Part of a small language model's weights.
Size: 11 layers, width 448, 7 heads of 64 (1 for keys and values), MLP 896 SwiGLU, vocabulary 12300, 29.4M parameters.
Architecture: RMSNorm before each block, rotary positions, no biases in attention or MLP, untied embeddings, normalized queries and keys.
Training: a variant of Muon for these matrices, 456M tokens, 6957 steps.
MLP neurons of a small language model. Each row is named by its layer, matrix (down: output weights) and neuron, and shows model dimensions 197-292. Each number is 128 + 24 x the weight over its row's rms, rounded and kept within 0 to 255. A neuron's up and down rows have the sign that makes its largest values positive.
A block is one neuron, or neurons of one layer that tend to fire together. After each block is what it responds to, as a language model described it from the Wikipedia text at the highest values.

L4.down660 [108  70 146 142 115 107 137 119 151 134 161 156 105 140 119  96 132 139 166 161  94 142 103 109 158 140 146 140  93 150  97 121 114 137 157 107 170  95 124 180 116  98 120  91 147 127 149  97 146 116  93 100 141 111 125 134 109 125 126 128 138 147 124 166 127 116 138 154  99 114 133  84 148 140 163 117 146 122  98 144 141  91 141 165 133 130 136 157 155 141  95 130  93 123 135 150]
Post-verbal "to". The word to right after a verb or clause in narrative prose, as destination, recipient, new value, or infinitive (went to, sold to, increased to, had to).

L4.down50 [143  97 127 139 121 144 162 110  83 143 129 121 173  94 114 177 142 153  99 110 103 145 114 112  93 131 154  93 137 122 103 106 125 123 114 134 141 157 108 152  79 129 160  90 142 127 135 106 164 137 146  85 140 108  95 151 132 172 100 112 109 112 152 147 120 143 118 152 126 143  95 108 150  62 122 129 147 118 150 138 119 149 105 119 137 146 134 148 139 145 129 101 140 171 120 158]
Transitive verb completion. Final token of a transitive verb, often its last word-piece, after "to" or "and", just before its object: fin-ance, coordin-ate, restore, direct.

L3.down57 [103 129 118 107 126 133 127 111 120 148 129 152  65  95 123 147 109 118 142 154 102 124 121 104 101 116 153  89 146  96 151 166 120  83 108 107 146 187  76 125 129 141 164 165 152 109 117 152 134 154 134 199 163 162 142 134 123 118 167 176 113 143 138 105 101  80 106 126 146 127 172 128 144 159 148 136 173 116 158 121 127 154 142 184 104  87  99 148 107 115 136  95 121 144 120 107]
L3.down182 [118 109 138 118 136 140 122 134  99 153 103 140 121 145 132 132 129 137 125 123 163 136 157 114 181 154  96  85 153 155 128 127  88  96 132 113 151 125 130 103 138 111 150 108 151 127 124 108 153 118 125 142 168  96 182 125 152 114 127 162 130  79 157 147 103 189 168 115 102  97 150 160 111 139 123  78 125 114 125 160 125 176 150 123 155 110 120 127 120 163 104 127 113 150  99 144]
L3.down510 [133 124 114 144 107 136  85 173  99 121 144  96 135  96 164 115  90 166 117 184 149 120 139 107 138 175 111  91 158 147 143 156 158 119 151  95 117 187 120 144 135 131 133 108 149 151 129 157 123 166 115 107 154 127 142 106  77 119 122 115 117 142 132 104 120 107  94 126 144 151 149 148 146 111 173 117 152 127 152 113 130 102 138 146  82 137 116 165 160 155 120 138 118 142 140 131]
L3.down528 [143 125 125 153 111 133 118 153 121 136  92 165  95 132 137 138 131 101 120 117  99 131 135  82 145 113 109 116 145 157 139 126 156 135  75 146 140 125 124 146 139  57 104 118 139  93  83 131 137 160  93 130 147 117 144 161 131 195 131  96  91 111 161 163 142  72 115 152 102 145 128 157 124  98 131  87 135 131 110 153 143 157 143 127 165 173 109 175 110 122 106 146 126 164 128 137]
L3.down584 [136 133 126 152 117 117 111 126  95 125 176 129  99  98 112 148  98 187 119 100 102 117 110 136 179  88 138  91 126 116 124 133 136 141 158 120 150 118 113 174 129 140 129 150 163  86 132 132 145 143 109 113 144  76 124 159 146  75 122 116 158 125 118 121  77 115 116 118 132 147 172 116 113  78 126 135 121 179 136 136 175 138 127 139 146 141 147 138 126 152 105 109 105 104 110 123]
L3.down724 [141 103  94 128 128 158 172 124 130 137 125 140 171 135 125 181 128 116 118 106 145 158 131 161 156  99 114 123 139 122 105 169 118 120 152 140 128 168 121 133 128 136 137 128 134 147 148 112 117 123 145 108 107 136 132 114 132  87 163 168 162  95 166 145 116 133 163 124 122 134 122 153 103 125 149 103 174 137 105 117 148 119 107 167 129 174 125 122  88 138 127 103 136 130 153 106]
L3.down731 [151 148  76 106 146 150 107 134  93 114 104 157 163 189 139 162 125 140 137 132 132 128 153  91  99 133 117 129 157 145 121 154  91 167 110 126 152 150 144 166 145 103 157 105 123 139 128 110 149 100 112 145 156 107 124 130 114 162 144 149 149 116 123 105 107 101 150 108 130  87  81 130 120 137 160 104 126 156 126 100 136 131 141 130 121 123 165 179  96 131 149 104 157  95  96 136]
L3.down865 [159 155 143 121  84 104 144 178 117 115 127 140 148 125 137 109 106 148 152 125 132 120  98 134 176  87 108  82 129  97 159 126 130 170 139 138 129 105 131 117 128  95 165  93 139 132 118 140 129 172 118 126 130 112 130 132 107 122 167 163 103 182 131 164 107 165 145 126 116 117 135 138 138 153 141 136 125 156 146 104 150 138 111 106 131 119 129 108 100 108 132 132  99 151 113  89]
Relative pronoun after noun. Relative pronouns which, who, that, especially which after a comma and a named noun phrase, opening a clause about it, e.g. "Enigma Records, which".

L3.down12 [164 165  85 134  99 132  99 125 113 120 145  88 146 129 111 153 122 142 103 100 111 120 108 108 133 107 129 114 162  84 111 138 129 144 149 106 131 141 112 158  78 113 130 111 134 134 114  86 172 120 126 147 144 117 144 132 123 132 129 160 163 139 116 118 129 147 160 198 136 149 186  60 122 137 113 110 142 121 123 139 137 141 148 134 202 170 134 126 129 119 105 138 171 152 170 109]
L3.down210 [129 167 109 121  98 116 102 104 129 127 119 127 106 140 116 145 132 142 128 137 119 119 158 150 109  93 131 143  87  97 126 159 116  85 109  93 115 136 172 123  88 128 109 120 122 104 130 129 143 116 127 103 146 160 100 116 108 104 118 100 129 121 111 113  89 171 164 140 177 136 100 130 130 123 123 117 112 104 135  96 123 158 118 150 147 144 118 113 153 107 119 160 176 122 135 113]
L3.down250 [170 117 183 112 108 132 159 111 154 141 141 106 159 114 143 115 135 101 122 114 158  89 114 138 128  98  96 132 101 140 109  92  92 131 101 147 149 123 148 135 144 128 103 164 102 111 132 168 152 152 126 103 104 139 118 146 102 157 112 171 109 127 143 104 102 158 124 152 140 122 104 139 115 106 111 127 167 138 125 126 118 123 114  92 137 152 140 138 106 132  93 174  85 118 104 120]
L3.down382 [ 99 148 131 161  98 138 109 113  71 116 154 111 139 130 124 123 125  75 101 148 124 137 170 147 132 174 133 113 112 149 161 158  56 111 100 144 117  89 168 124 119 121 139 160 116  71 137 142 126 128 149 138 127 144 122 118 150  80 130 124 154 139 138 142  75 105  98 125 127 122 129 140 129 145 126 157 144  93 152 148 125 104 108  92 113  92 129 166 127 124  97  78 118 144 115 144]
L3.down412 [129 110 105 121 139 114 142 152 123  85 111 114 151 114 145 139  62 155 130 115 100 136 168 124 121 133 172  93 110 142 100 110 139 154 147 116 114 145 116 144  75 140 106 137 133 117 138 127 114 125 118 145 171 120 164 135 122 105 160  77 105 141 129  96 129 126  82 161 159  98  82 128 114 123 125 146 140 163 155 147 149  73 147 139 145 130  77  97 119  87  99 164 123 139 131 118]
L3.down602 [130 146 147 118 149 137 149 153 135 131 100 160  88 131  76 107 130 117  92  76 134 137  62 162 111 105 157 108 129 140 134 102 147 122  96 117 115  92 108 170 169  85 150 138 130 130  91 117 143  83 127 120 140 132 127 172 163 131 125 110 150 108 100 130 158  98 122  89 151 142 172 140 120 121  92 147 127 117 141 125  91 152  95 137 138 102 139 125 119 160 154 128 119 102 129 112]
L3.down695 [107  96 127  99 176 124 151 157 126 125 120 149 130 105 141 151 155 122 127 125 134  96 133 133 141 157 158 115 121 130 147  88  89  95 116 115 167 110 137 122 122 112 131 111 127 126 107 127  96  86 103 147  94 146 148 182 135  95 147 134 142 101 140 115 108 119 130 121 123  87 116 114 157 123 147 196 109 132  97 133 111 109 106 126 140  84 137 165 116 128 100 138 109 124 111 118]
L3.down839 [111 145  87 173 122 154 129 140  66  96 100  84 161  79 120 142 101 110 131 143 133 151 122 153 110 100 158 111 109 128 153 118 112 114 124 122 151 106 125 147 125 126 162 110  90 120 114  96  79 108 119 115 180 145  96 153 132 157 102 159 160  97 142 167 119  99  78 119  90 107 133 107 175  75 113 167 110 131 184  93 146 130 115 118 119 166 145 116 128 138 114  99 130 173 134 119]
Transitive verb completions. Final piece of a verb expecting an object or clause, often after to or a subject, e.g. expl-ore, evalu-ate, prop-oses, received.

L3.down87 [138 156  75 138 126 123 143 144 102 127 116 185 117 143 125 175 138 117 132 149 112 111 127 144 125 134  91 108 116 127  97 139 118 107 120 147 123 139 160 139 140 152 137 121  99 145 159 200 103 158 158 111 116 126 103 111  93 145 146 148  81 131 103 101 125 128 130 124 133 116 109 163 129 150 132 126 142 153 122 153 188 115 144 146 118 170 116 165 142 153 166 100 118 131 132 130]
L3.down234 [153 159 139 114 159 165 116 101 136 110 117 137 118 135 134 143 124 127 148 160 105 110 112 146 119 155 179 116 127 108  94 133 136 140 118 143  89 150 110  97 115 121 114 116  95 140 140 132 131 130 141 198 124 188 159 136  91 120 145 190  85 146 139 139 108 156 131 113 103 139 130 162 140 115 116 157 134 141 155 125 137 150 138 123 134 100 115  86  91 145 137 113 104 121 121 163]
L3.down271 [ 81 117  89 162 119 139 128 152 118 117 134  80  82 155 111  98 154 103  96 130 132 128 127 144 149  96 122 163 130 121 131 136 149 116 107 135 119 105 159 109 144 118 158 104 115  96 100 133 151 113 118  96 133  94 124 125 131 136 162 170 147 122 105 145  92  87 133 131 138  79 163 145  97 126 108  95 134 132 139 121 130 121 123 166 146  95 110 118 142 151 134 119 124 170 149  76]
L3.down353 [109 124 110 144 119 114 143 136 155 141  82 138 141 128 113 127 134  94 179 129 108 145 120 111 108 103 120 112 143 107 129 104 100  92 122 103 171 106 121 118 144 125 123 140 110 157 123 136 143 123 110 156 133 137  82 117 127  87 150 151  82 124 134 117 144 112 120 175 104 128 145 168 114  99 130 126 121 109 111 125 139 124 145 188 140 166 101 162 130 113 132  83 101 146 142 119]
L3.down398 [107 155 141 129 124 118 166  97 126 136 133 138 161 128 106 114 141 141 137 141 150 158 107 216 123 108 120 144 174 164 148 106 122 119 114 182 127  96 153 100  99 166 135 109 145 148 152 148 147  98 109  95 140  72 140 137  94 154 117 168 119 175 117  90 138 112  80 140 150 168 109 152 133 144 170 118 147 136 125 135 129 123 123 154 110 122 105 103 130 131  77  70 124 113 125  95]
L3.down514 [161 102 115 126 158 146 181 111 165 101 173 135 122 134 153 134 164 134  98 110 165 102 164 103  95 130 145 133 160 107 116 130 138 140 107 114 120 119 103 142 131 146 107 126 120 107 145  73 163 101 137 131 102 142  90 129 128 143 188 100 134 125 161 129 108 108 162  94 134 162 112 130 118 119 145 102  69 119  96 124 163 145 131 142 101 142 173 134  99 131 134 133 153 133 144 116]
L3.down586 [145 118 152 125 130 127 135 122 118 162 169 168 149  63 102 142 140 114 208 133 134 125 132 133 120 147 122 132 123 101 110  94 109 104 106 114 127 133 150  68 155 156 118 125 149 144 171 157  80 126 126 121 135 135  96 107 108 141  95 170 141 133 131 145 124 107 127 131 125 170 138  96 120 130 177 115 188 114 108 139 119  53 114 111 102  78 103 145 116 138 139 161  78 134 166 113]
L3.down697 [122 108 107  81 134 120 105 131  94 149 120 156 130 107 142 106 189 118 149 158 113 143 129 145 140 165 105 150 145  71 141 131  80 101 117 102 134 131 133 123 145 164 137 148 108 122 109 161  85 152 137 157  81 112 120 106 128 132  96 155 128 130 131 131 144 102 107 105 135 124 159 112 115 138 130 127  92 141 139  97 158  96 121 148 113 161 102 163 128 141 168 117 103 125 118 135]
Infinitive "to" after verbs. The word "to" introducing an infinitive after effort or intent verbs (sought to, trying to, attempts to), plus some other verb-preceding auxiliaries like not, cannot, will.

L4.down524 [128 159 148 150 102 145 127 164 117 137 126 147  90 123 119 119 142 159 139 159  98 132  89  84 139 107 104 159 175 144 116 160 153 128 162 140 126 126 138 201  93 142  93 158 110 110 151 137 157 123 134 131 180 162 173 127 119 159 147  99 163 167 146 115 106 132 129 125 139 106 102 108 134 125  96 121 133 151 149 155  74 137 129 105  96  68 135 126 142  86 142 128  97 127 108 139]
Relative pronoun after noun. Relative pronouns (that, which, who) directly after a noun phrase, opening a clause whose verb follows, e.g. "the ship that never returned".

L3.down30 [102 128 101 100 109 164 160  94 109 121 100 114 153 140 122 166 169 108 165 141 124 116 141 139 113 133 137 109 132  94 139 133 117 150 117 163 142 114 142  86 125 132 118 163 154 125  87 144 119 136 155 144 145 148 144 169 146 138 122 145 140 165 149 125 153 100 130 165 139 172 112  93 147 149 162 124 163 127 113 147 137 122 123 136  80  87 165 120 116 123 151 141 151 140 151 102]
L3.down62 [151 141 137 108 135 135  97  95 166  92 108 138 129 154 105 143 125 150 122 127 124 112  60 154 158 143 104 100 146 162 156 133 128 197  96 155  95 155  97 154 128 109 143 132 149 116 103 101 103 145 142 107 148  59 153 125 170 112 198 138 119 178 104 125 120 110  84 105 129 159 155 157 120 125 140 129 124 152 168 126 120  71  91 123 118 137 140 114  96 121 115 134 130 120 126 106]
L3.down187 [150 129 130 132 146 132 117 104 122 131 114 136 137  94 168 126 128 133 109 162 152 123 129 138  93 143 121 116 124 145 104  98 118 121 103 180  80 156 131 107 131 126 160 140 122 145 110 156 105 112 116 140 159 140 171 172 162  97 142 126 135 146 113 138 131 165 143  87 116 124 127 138 147 182  97  82 157 117 166 125 104 120 141  78 144 136 164 134 158 135 126 139 127  96 117 135]
L3.down290 [153 117 124 122  96 153 162 155 149 135 156 135 114 168 104 105 107 123  79  96  90 157 108 114 114  90 131 174 121 157 106 121 138 122 114 136 148 135 156 136 138 142 139 140 152 133  91 110 143 151 172 149 170  99 174 107 118  92 101 133 153 118 171 158 124 157 131  86 121  99 122  99 150 171 122 155  95 139 110 136 132 134  89 161 139 121 120 107 128 100 136 134 150 155 121 142]
L3.down654 [144 169  92 140 150 115 141 153 101 155 124 139 137 176 137 123 127 166 141 152 153 118  75 138 123 131  97 153 112 144 126 111 111 123  99 149 135 117 160  96 116 111 131 147 122 107 150 111 101 122 119 134 148  94 118 161 118 141 114 156  70 126  91 172  86 118 118 158  98 161 131  94 152  97 124 157 159 153 143 162 164 158 118  99 119 135 139 134 133 128 146 113 120 147 130 109]
L3.down657 [ 87 127 118 109  83 128 100 191 150  97 141 102 127 119  99 111 111 115  96 169 152  77 126 139  95 163 128 136 130 129  70 152 142  91 110 124 109 163 118 198 149 132 149 177 137 147 147 110 138 134 160 150  92 137  99 104  98 157 159  95  82 124 111 108 125  98 140 140 120 132 110 138 116 167 133 101 140 128 103 136 163 136 139 149 116  67 139 134 160 137 166 135 105 111 102 136]
L3.down780 [101 132 143  96  84 119 108 103 142 138 139 133 151 120 128 114 173  96 145 123 147  90 148  99 113 138 158  83 143 122 126 140 172 143 129 112 138 137 114 127 144 128 124  88 152  98 144 115 105 142 103 116 122 112 128  84 116 146 130 157 161 119  96 122 122 117 152 138  93 182 140 167 141  93 161 125 106 208  87  93  88 105 146 142 111 145 117 138 150 113 111 137 105 135  90 108]
L3.down845 [138 126 128 129 155 110 143 147 130 148 150 122 125 127 114 127 158 121 125 138 110 149 125 115 143 161  93 118 125 176 156 118 150  97  67 150 176 123 135 121 138 136  97 102 119  74  90 123 153 144 100 106 105 153 119 150 141 119 119 115 118 116 144 160  87 139 160  87 141 134 122  96 138 132 103 109 111 154 135 116 115 134 120 109 121 120 143  80 122  94 131 144 128 124 111 103]
Phrase-closing prepositions and dollar signs. Second word of fixed phrases such as due to, as of, died of, and dollar signs before amounts, e.g. for $21.4 million.

L6.down42 [100 163 123  75 130 118 110 143 103 112 136 164 139 130 156 125 155 117 115 167  97  81 115 120  99 156 158 132 127 137  95 151  98 131 123 154 164 110 158 182 160 114 132 161 119 132 112 146 156  94 105 109 126 101 100 151 115 153 159 168 118 122 110 101 110 109 122 148 124 148 133 160 112 129 111 119 150  97 119 144 106 160 121 162  91 138 123 129 115 105 100 131  93 151 133 136]
L6.down402 [114 124 120 151 137 148 178 141 126 108 121 135 103 123 132 102 139 134 151 154 123 142 139 146 143 165 142 142 111  84 145 139 111 138 116  66 123 144 105 147 142 129 129 132 155 147 112 165 108 144 126  98  99 146  99 111 120  87 156 127 143 156 137 164 115 107 119  76 104 151 130 147 154 151 135 126 145 103 141 122 120 116  98  96  95 144 110 115 126 162 108 157 141 111 151 105]
L6.down405 [118 156 163 128 126 126 138 121 142 114 102 141 124 120  93 114 105 168 125  89 143 116 140 149 159 135  84  88 106 118 134  78 103 103 113 152 143 131  89 120 134 154 107 138 161 118 102 105 138 131 143 133  89 128 123 109 140 125 120 118 147 163 128 118 131 143 134 118 129 117 130 117 129 105 137 137  91 109 126 159 149 142 168 149 157 129 158 143 128 149 131 176  94 163 147 102]
L6.down630 [138 176  91 164 119 136 108 115 157 119 120 163 132 163 131 127 171 133 152 101 145 123 136 120 117 106 165 120 123 132 131 163  79 115 108 179 170  97 110 120 132 122 166 113 126 132  94 118 152 161 122 133 129 125 101 109 150  82 108 145 122 123 123 137 158 112 105 105 169 111 109 117 136  99 125 133 150 129 122 154 161 107 132 126 122 141 136 120 125 146 158 114 101 111 102 160]
L6.down696 [121 147 145 180 105 123 126 128 141 143 100 157 131 124  97 135 134 159 139 154 178 109 161 131 160 112 154 110  58  65 101  95 176 131  96 126 122 143 118 145 110 142 111 120 121 111 140 125 144  78 132 131  82 124 110  96 138  99 140 149 157 120 130 158 136 102  87 146 158 134 159 119 113 148 132 180 115 155  97 130  87 114 107  90 144 145 155 124 129 114  83 130 111  87 104 102]
L6.down719 [130 157 137 139 127 113 138 146 131 157  70 146 109 132 131 113 123 128  64  66 102 125 135 141 120 136 126 134  99  89 155 134 137 135 136 114 129 178 110 112 141 173 128 151 119 148 143 139  81 141 150  96 124 136  82  99 103 136 140 120 141 146 133 167 129 129 132 170  96  84  99  97 133 110 164 111 109 151  94 159 154 150 160 120 101 176 127 123 133 147 104 122 107 142 134 148]
L6.down783 [195 123 117 121 114 116 134 112 112 117 163 115 101  85 139 129 125 154 128 117 185 133 129 154 135 120 150 125  85 116 116 130 135 133 136 118 180 165  78 151 161 153 153 148 132 152 106 148 116 143 121 136 154 125 178 155 116 103 133 143 132 157 112 148 105 168 138 111 143 128 100  91 114 139 109 122  98 190 132 114 161 137 119 179 144 181 111 176 135 139 106 139 140 122  87 113]
L6.down855 [157 141 138 112 156 151  99 115 126  74 125 180 139 130  83 110 116 154 120 146 109 112 139 149 149 168 152 111 116 159 162 120 120 118 112 140 141 129 116 107 144 145 130  80  95 136 140 120 107 138 123  87 111 154 130 145 106 121  99  97 112 111 151 139 105 112  96 116 121 114 128 115  84 150 122 119 155 103 118 106 135 134 137 119 167 145 104 125 115 139  68 162 102 144 119 168]
Before-a-number quantity cue. Words or marks right before an upcoming number or amount: the "of" in a total of or average of, "about", "grossed", "US$", "aged", table pipes after Total.

L6.down125 [122 153 132 141 142 129 119 115  84 137 118 113  94 128 160 142  92 161 123 154 140 145 128 138 115  92  84 135 139 167 157 136 108 121  91 138 167 133 115 137 160 139 120 137 106  93 156 152 132 105 147 130 143 172 117 124 117 115 120 160 101 139 128 143 154 153  83 119 145  81  97 148 141 166 150 168  95 131  94  92 130 150  97 122 105 137 160 114  92 113 140  82 114 121 174 111]
L6.down149 [148 117 125 146 139 153 129 100 164  86 165 117 155 118 150 144 143 111 128 103 116 118 130 105 156 155 107 115 147 141 129 165 134 137 111 139 119 130 161 128 129 123 139 124 166 114  90  66 150 164 145 153 170 132 129 151 134 188 151 135 129 182 144 124 187 118 134 105 152 158 117 146 142 148 167 139 183  97 117 135 157  78 109 117 137 168 124 134 117 136 169 136 127 124 139 143]
L6.down368 [106 108 149 154 117 117 137 135  88 156 141 139 143 105 135 138 150 113 162 115 108 139 130 129  90  78 147 132 147  95 153 122 134  68 101 144 156 146 130 109 114 162 129  97  59 151 150 140 134 149 125  87 121 114 137 131 116 157 153 118 109 113 123 122 167 123 106 163 160 140 151 127 143 103 165 134 123 143 104 137 146 104 126 124 146 167 119 117 124 143  97 135 135 105 131 133]
L6.down378 [ 83  96 173 134 103 154 146 122 122 127 127 131 157 142  77 122 126 105 146 137 109 151 157 100 130 116 122 147 120 118  87 174 144 163 117 133  87 164 151 113 136 178 112 146 168 120 112 149 146 135 125 145 130 144 128 104 130 151 173 140 106 120  83 110 134 141 130 128 123 119 125 172 156 105 161 165 128 144 103 145 115 129 146 125 116 125 144 107 125 121 148 145 123 126 105 131]
L6.down465 [137 109 134 117 136  96  83 125 127  94 182 168 135 103 152 115 130 135 132 139 140 159 117 154 134 131 154 105 142 111 158 121 121 110 126 123  99 124 120 114 108  87 133 184 116 123 162 127 122 108 147 206 114 131 146 110 140  99 170 130 102 143  94 139 127 132 136 105 157 132  88 144  72 186 159 114 114 111 128  99 123 132 124 112  77 167 175 113 117 161 157  77 123 161 130 129]
L6.down590 [130 129 104 148 141 160 103 156 118 142 111 122 126 136 151 109 137 164 140 140  85 144 144 171 123  93  87 143 118 162 129 126 143 112 165 105 103 173 116 152 138 132 111 114 125 151 126 134 137 182 115 162 121 114 113 145 127 142 137 121 142 152 131 132 145 132  87  62 129  66 121 167 137 154 132 148 190 143  97 127 154 105 149 101 137 148  58 143 129 155 135 112 100 135 115  94]
L6.down821 [164 137 124 151 154 183 110  96  98  95 123 161 128 142 151  93  80 124 161  97 159 105 120 162 145 132 137 117 104 153 107  90 118 122 181 174 136 130 131 162 127  71 158 135  98 144 137 110 176 100 163 121 189 138 143 123 114 128 132 116 136  86 113 112 132 144 125  98 130 151 112 140  70 147 132 115 145  85 125 108 107 123 131 113 139 111 167 136 107 129 105 110 123 130 101 153]
L6.down881 [140  91 134 155  99 145 142 150 119 107 112 148 132 113 111 116  91  77 139 122 108 110 130 130  71 132 122 131 129 173 130 133 149 112 115 123 117 199  51 138 148 157 136 112 142 113 110 154 111 146 117 155 148 106 121 127 163 145 110 138 143 113 152 116 129 135 135 126  82 109  91 148 129 151 118 113  93 104 136 154 103 122 112 137 115 126 107 151  98 134 132 146 129 135 131 122]
Infinitive marker "to". The word to opening an infinitive after purpose or intention words (in order to, decided to, intended to, agreed to), and sometimes modals like would, could, or not before a verb.

L6.down2 [151 128 154 170 117 137  89  97 163 119 146 139 116 146 132 109 133 128 125 176 130 133 173 154 112 120 182 100 112 127 130 140 175  85  99 120 150 135 101 147  80 134 120 130 156 142 125  82 107 141 141 129 136 120  86 108 111 119 167 141 125 133 103 131 118 183 151 192 133 143 121 100 109 162 136 158 144 130 155 101 114 136 111 100 148 100  97 129 133 133 111 118 145 155 142 117]
L6.down33 [123 148 146 128 141 108  83 141 163 127  82 116 105 126 156 131 144 100 130 148  84 169 130 135 168 101  98 141 141 159  84 136 147 119 120 125 145 138  97 131 121 127 117 104 155 132 174 146 126 128 128 133 111 107 158 125 134 171 106 110 185 114 130 143 119 149 149 120 122 149 116 116 108 164 105 120 132 137 183 140 118 125 138 144 106 144 140 121 101 155 117 123 141 157 153 114]
L6.down199 [117 107 149 152 151 132 138 119 155 125 115 111 144 115 122 131 135 140 124 135 136 129 118 117 157 124 129 145 125 148 114 118 136 149 112 146 168 140 163 169  99 150 118 144 112 150 123 120 153 103 188 159 113 132  94 111 127 118 174 156 131 129 118 150 129 108 121 151  96 100 144 201 145  95 133 122 122 163 101 122 123 112 118 141 109 117 132 116 125 127 118 103 110 123  67 121]
L6.down562 [152 130 145 120 130 156 139 124 153 125 134 164 174 112 150 160 134 121 135 119 137 137 161  86 125  80  93 150 113 121 124 112 111 112 122 160 132 153 174 146 126 106 114 195  90 132 123 126 126 134 157 157 150 133 121 128 154 167 121 118 146 126 100 117 122 134 144 150 117 158 117 161 162 139 118 134  98 140 136 111 113  85  85 109  78 139 135 141 144 117 149  94 153  89 127 169]
L6.down605 [102  88 115 144 123 128 133 140  91 130 131 118 116 109 126  99 105 112 117 145 119  75 101  84 198  95 164 164 106 148 150 100 118 164  85 149  80 148 133 150 127 162 128  86 101 122  92 125 146 154 107  72 169 120 107 132 126 147 121 165 132 136 119  89 109 101 131 115 149 105 124 112 114 110 130 152 156 149 145 138 112 104 172 134 152 144 182 149  82 126 132 191 167 139 127 120]
L6.down620 [121  94 118  63 157 137 132 148 100 144 100  96 142  93  96 137 119 125  85 158 108 141 120 107  87 155  90 118 169 137 127 127 116 115 102  98 107 123 119 168 160 139 105 124  88 125 140 138 101 164 134 157 152 122 107  89 129 137 186 129 138 161 122 115 134 168 128 101 134  95 123 168 119  84 119 115 105 170 120 124 134 146 153 156  51 109 170 109 116 116 155 145 106 150 166 147]
L6.down626 [183 130 145 124 143 144 174 140  97 104 117 164 115 126 120 143 110 116  91 156 153 128 109 116 122 114 132 100 136 118 114 154  93 134 165 111 133 102  84  99 118 133 119 120 152  79 127 163  99 117 176 120 126 162 162 110 114 129 129 126 146 183 171 143 155 112 114 148 121 140 101 115 125 140 130 139 135 138 130  78 172 106 105 171  97  87 140 161 125 161 133 149 138 115 166 111]
L6.down829 [158 140 131 144  76 100 150 167 111 128 158 137 115 116 135  85 128 145 112 149 105 120 126 146  86 144  73 160 136 147 151 109 151  95 143 158 132 126 134 153 125 142 126 120 146 166 161 126 106 136 137 132 101 147 126 147 146 128 181 130 101  86 105 165  82 107 127 139 135 133 129 137  84 128 122 126 110 129 120 149 162 199 135 111 131  90 160 139 152 147 132 135 146 171 165 121]
Subject slot before verbs. Relative pronouns and subject pronouns (which, that, who, It) standing for a just-named noun, right before its verb; sometimes auxiliaries (was, be).

L6.down169 [156 129  79 163 132 118 113 157 143 123 138  93 119 118 124 157 135 136 118 176 137 110 156 120 122  89 110 139  96 131 123 184 106 127 141 137 144  87 145 159 124 121 140 132 136 148 136  74  71 104 160 129 142 118  85 104 181 128 144 127 127 141 142 137 105 138 102 148 141 153 142 165 144 178 157 137 126 114 139 108 138 127 175 115 131 129 128 142 165 155  96 138 152 159 131  88]
L6.down172 [ 58 118 134 168 164 133 150 121 133 149 140 139 175  94  89 153 129 123 183 162 144 107 110 119 143 107 146 121 140 179 116 117 134 122 138  77 141 159 134 135 122 107 116 116 116 105  91 132 152 101 130 123 151 112  96 116  76 194 110 106 114 102 153 160 121 131  89 115 103 157 160 131 148  99 159 139 133 172 165 108 106 159 154 110  98 129 152 133  98 168 109 118 123 143 130 116]
L6.down248 [117 121  81 120 143 135  80 137 137 107  97 107 134  68 122 118 158 103 143 147 122 134 112 147 136 161 132 117  99 133 132  85 110 137 130 131 129 116 113 116 141 179 104  92 148 152 102 121 181 142 115  83 194 127  89 168 151 163 129 134 107 161 134 146 123 100 144 133 134 130 107 117 172 132 123 151 135  84 156  97 129 127 127 106 110 129 188 113 107 105 134 113 155 155 109 131]
L6.down443 [107 124 100 177 158 108 110 105 158 108 148 130  95  90 151 115 104 126 105 145 140 182 188 134 133 118 162 132 145 145 140 138 157 147 129 144 104 126 148 165 129 116 126 111 143 131  83 168 115 102 110 104 109 134 115 122 146 157 154 144  99 124 151 140 169 105 127 142 161 151 119 115 141 107 132 164 150 120 112  79 127 119 143 105 102 111 119 100 139 137 142 155 147  91 159 165]
L6.down527 [137 129  67 164  82 125 107 140 108 118 173  70 152 133 137 161 152 114 177 129 118  86 175 129 144 117  85 132 139 128 140 125 150 142  98 128 137  92 116 154 136 148 109 162 143 155 103 120 126 121 121 167 115 103 138 128  87 146 156 183 156 128  90 122 143 105 116 136 175 137 139 122 135 124 135 115 136 128 115 113 160 135 158 165 135 176 139 123 162 103  86 110 138 126 117  96]
L6.down575 [135 122 141  99 163 141 156 109 119 163 121 161 151 151 156 115 133 124  95 130 122 156 169 137 126 139 148 112 104 145 133 132 118 148 145 146 126 127 154  98 130 145  88  86 122 146 142 136 129 108 142 125 138 104 147 146 106 153 106 125 136 125 136 139 113 120  99 134 109 141  97 116 156 166 151 140 160  92 114 144 115 121 176 128 131 130 124 113 142 133  91 151 167 118 147 138]
L6.down854 [101  97 119 145 179 164 133 111 124 124  78 124 127 117 176 143 108 142 110  90 133 141 164 147 105 153 160 122 102 147 118 104 119 102 122 133  97 143 152 138  70 150 145 114 174 139 123 123 139 101  94 110 142 140 114 119  90 145 121 146 119 143 118 134  97  96 131 113 112 154  99 139 124 108 149 128 123 165 104 131 165  91 151 152 128 115 155 116  91 128 117 131 167 115 146  91]
L6.down865 [117 136 101 115  81 155 132 142  96 116 201  92 133 101 132 139 118 164 110 127 103 135 137 154 154 143 126 165 129 115  85 121 111 108 112 129 121 137 132 138  89  97  94 120 128 176 129  94 104  95  90 103 122 132  94 131 107 115  76 115 120  82 136 106 133 125 139 120  96 111 119 121 105 144 171 109 106 133  98 123 186 162 127  99 110 160 110 136 125 161 120 141 145 107  91 107]
Main clause verbs. Main action verbs (or their final piece, e.g. -ised, -ed) right after a subject or to, such as awarded, made, performed, wrote.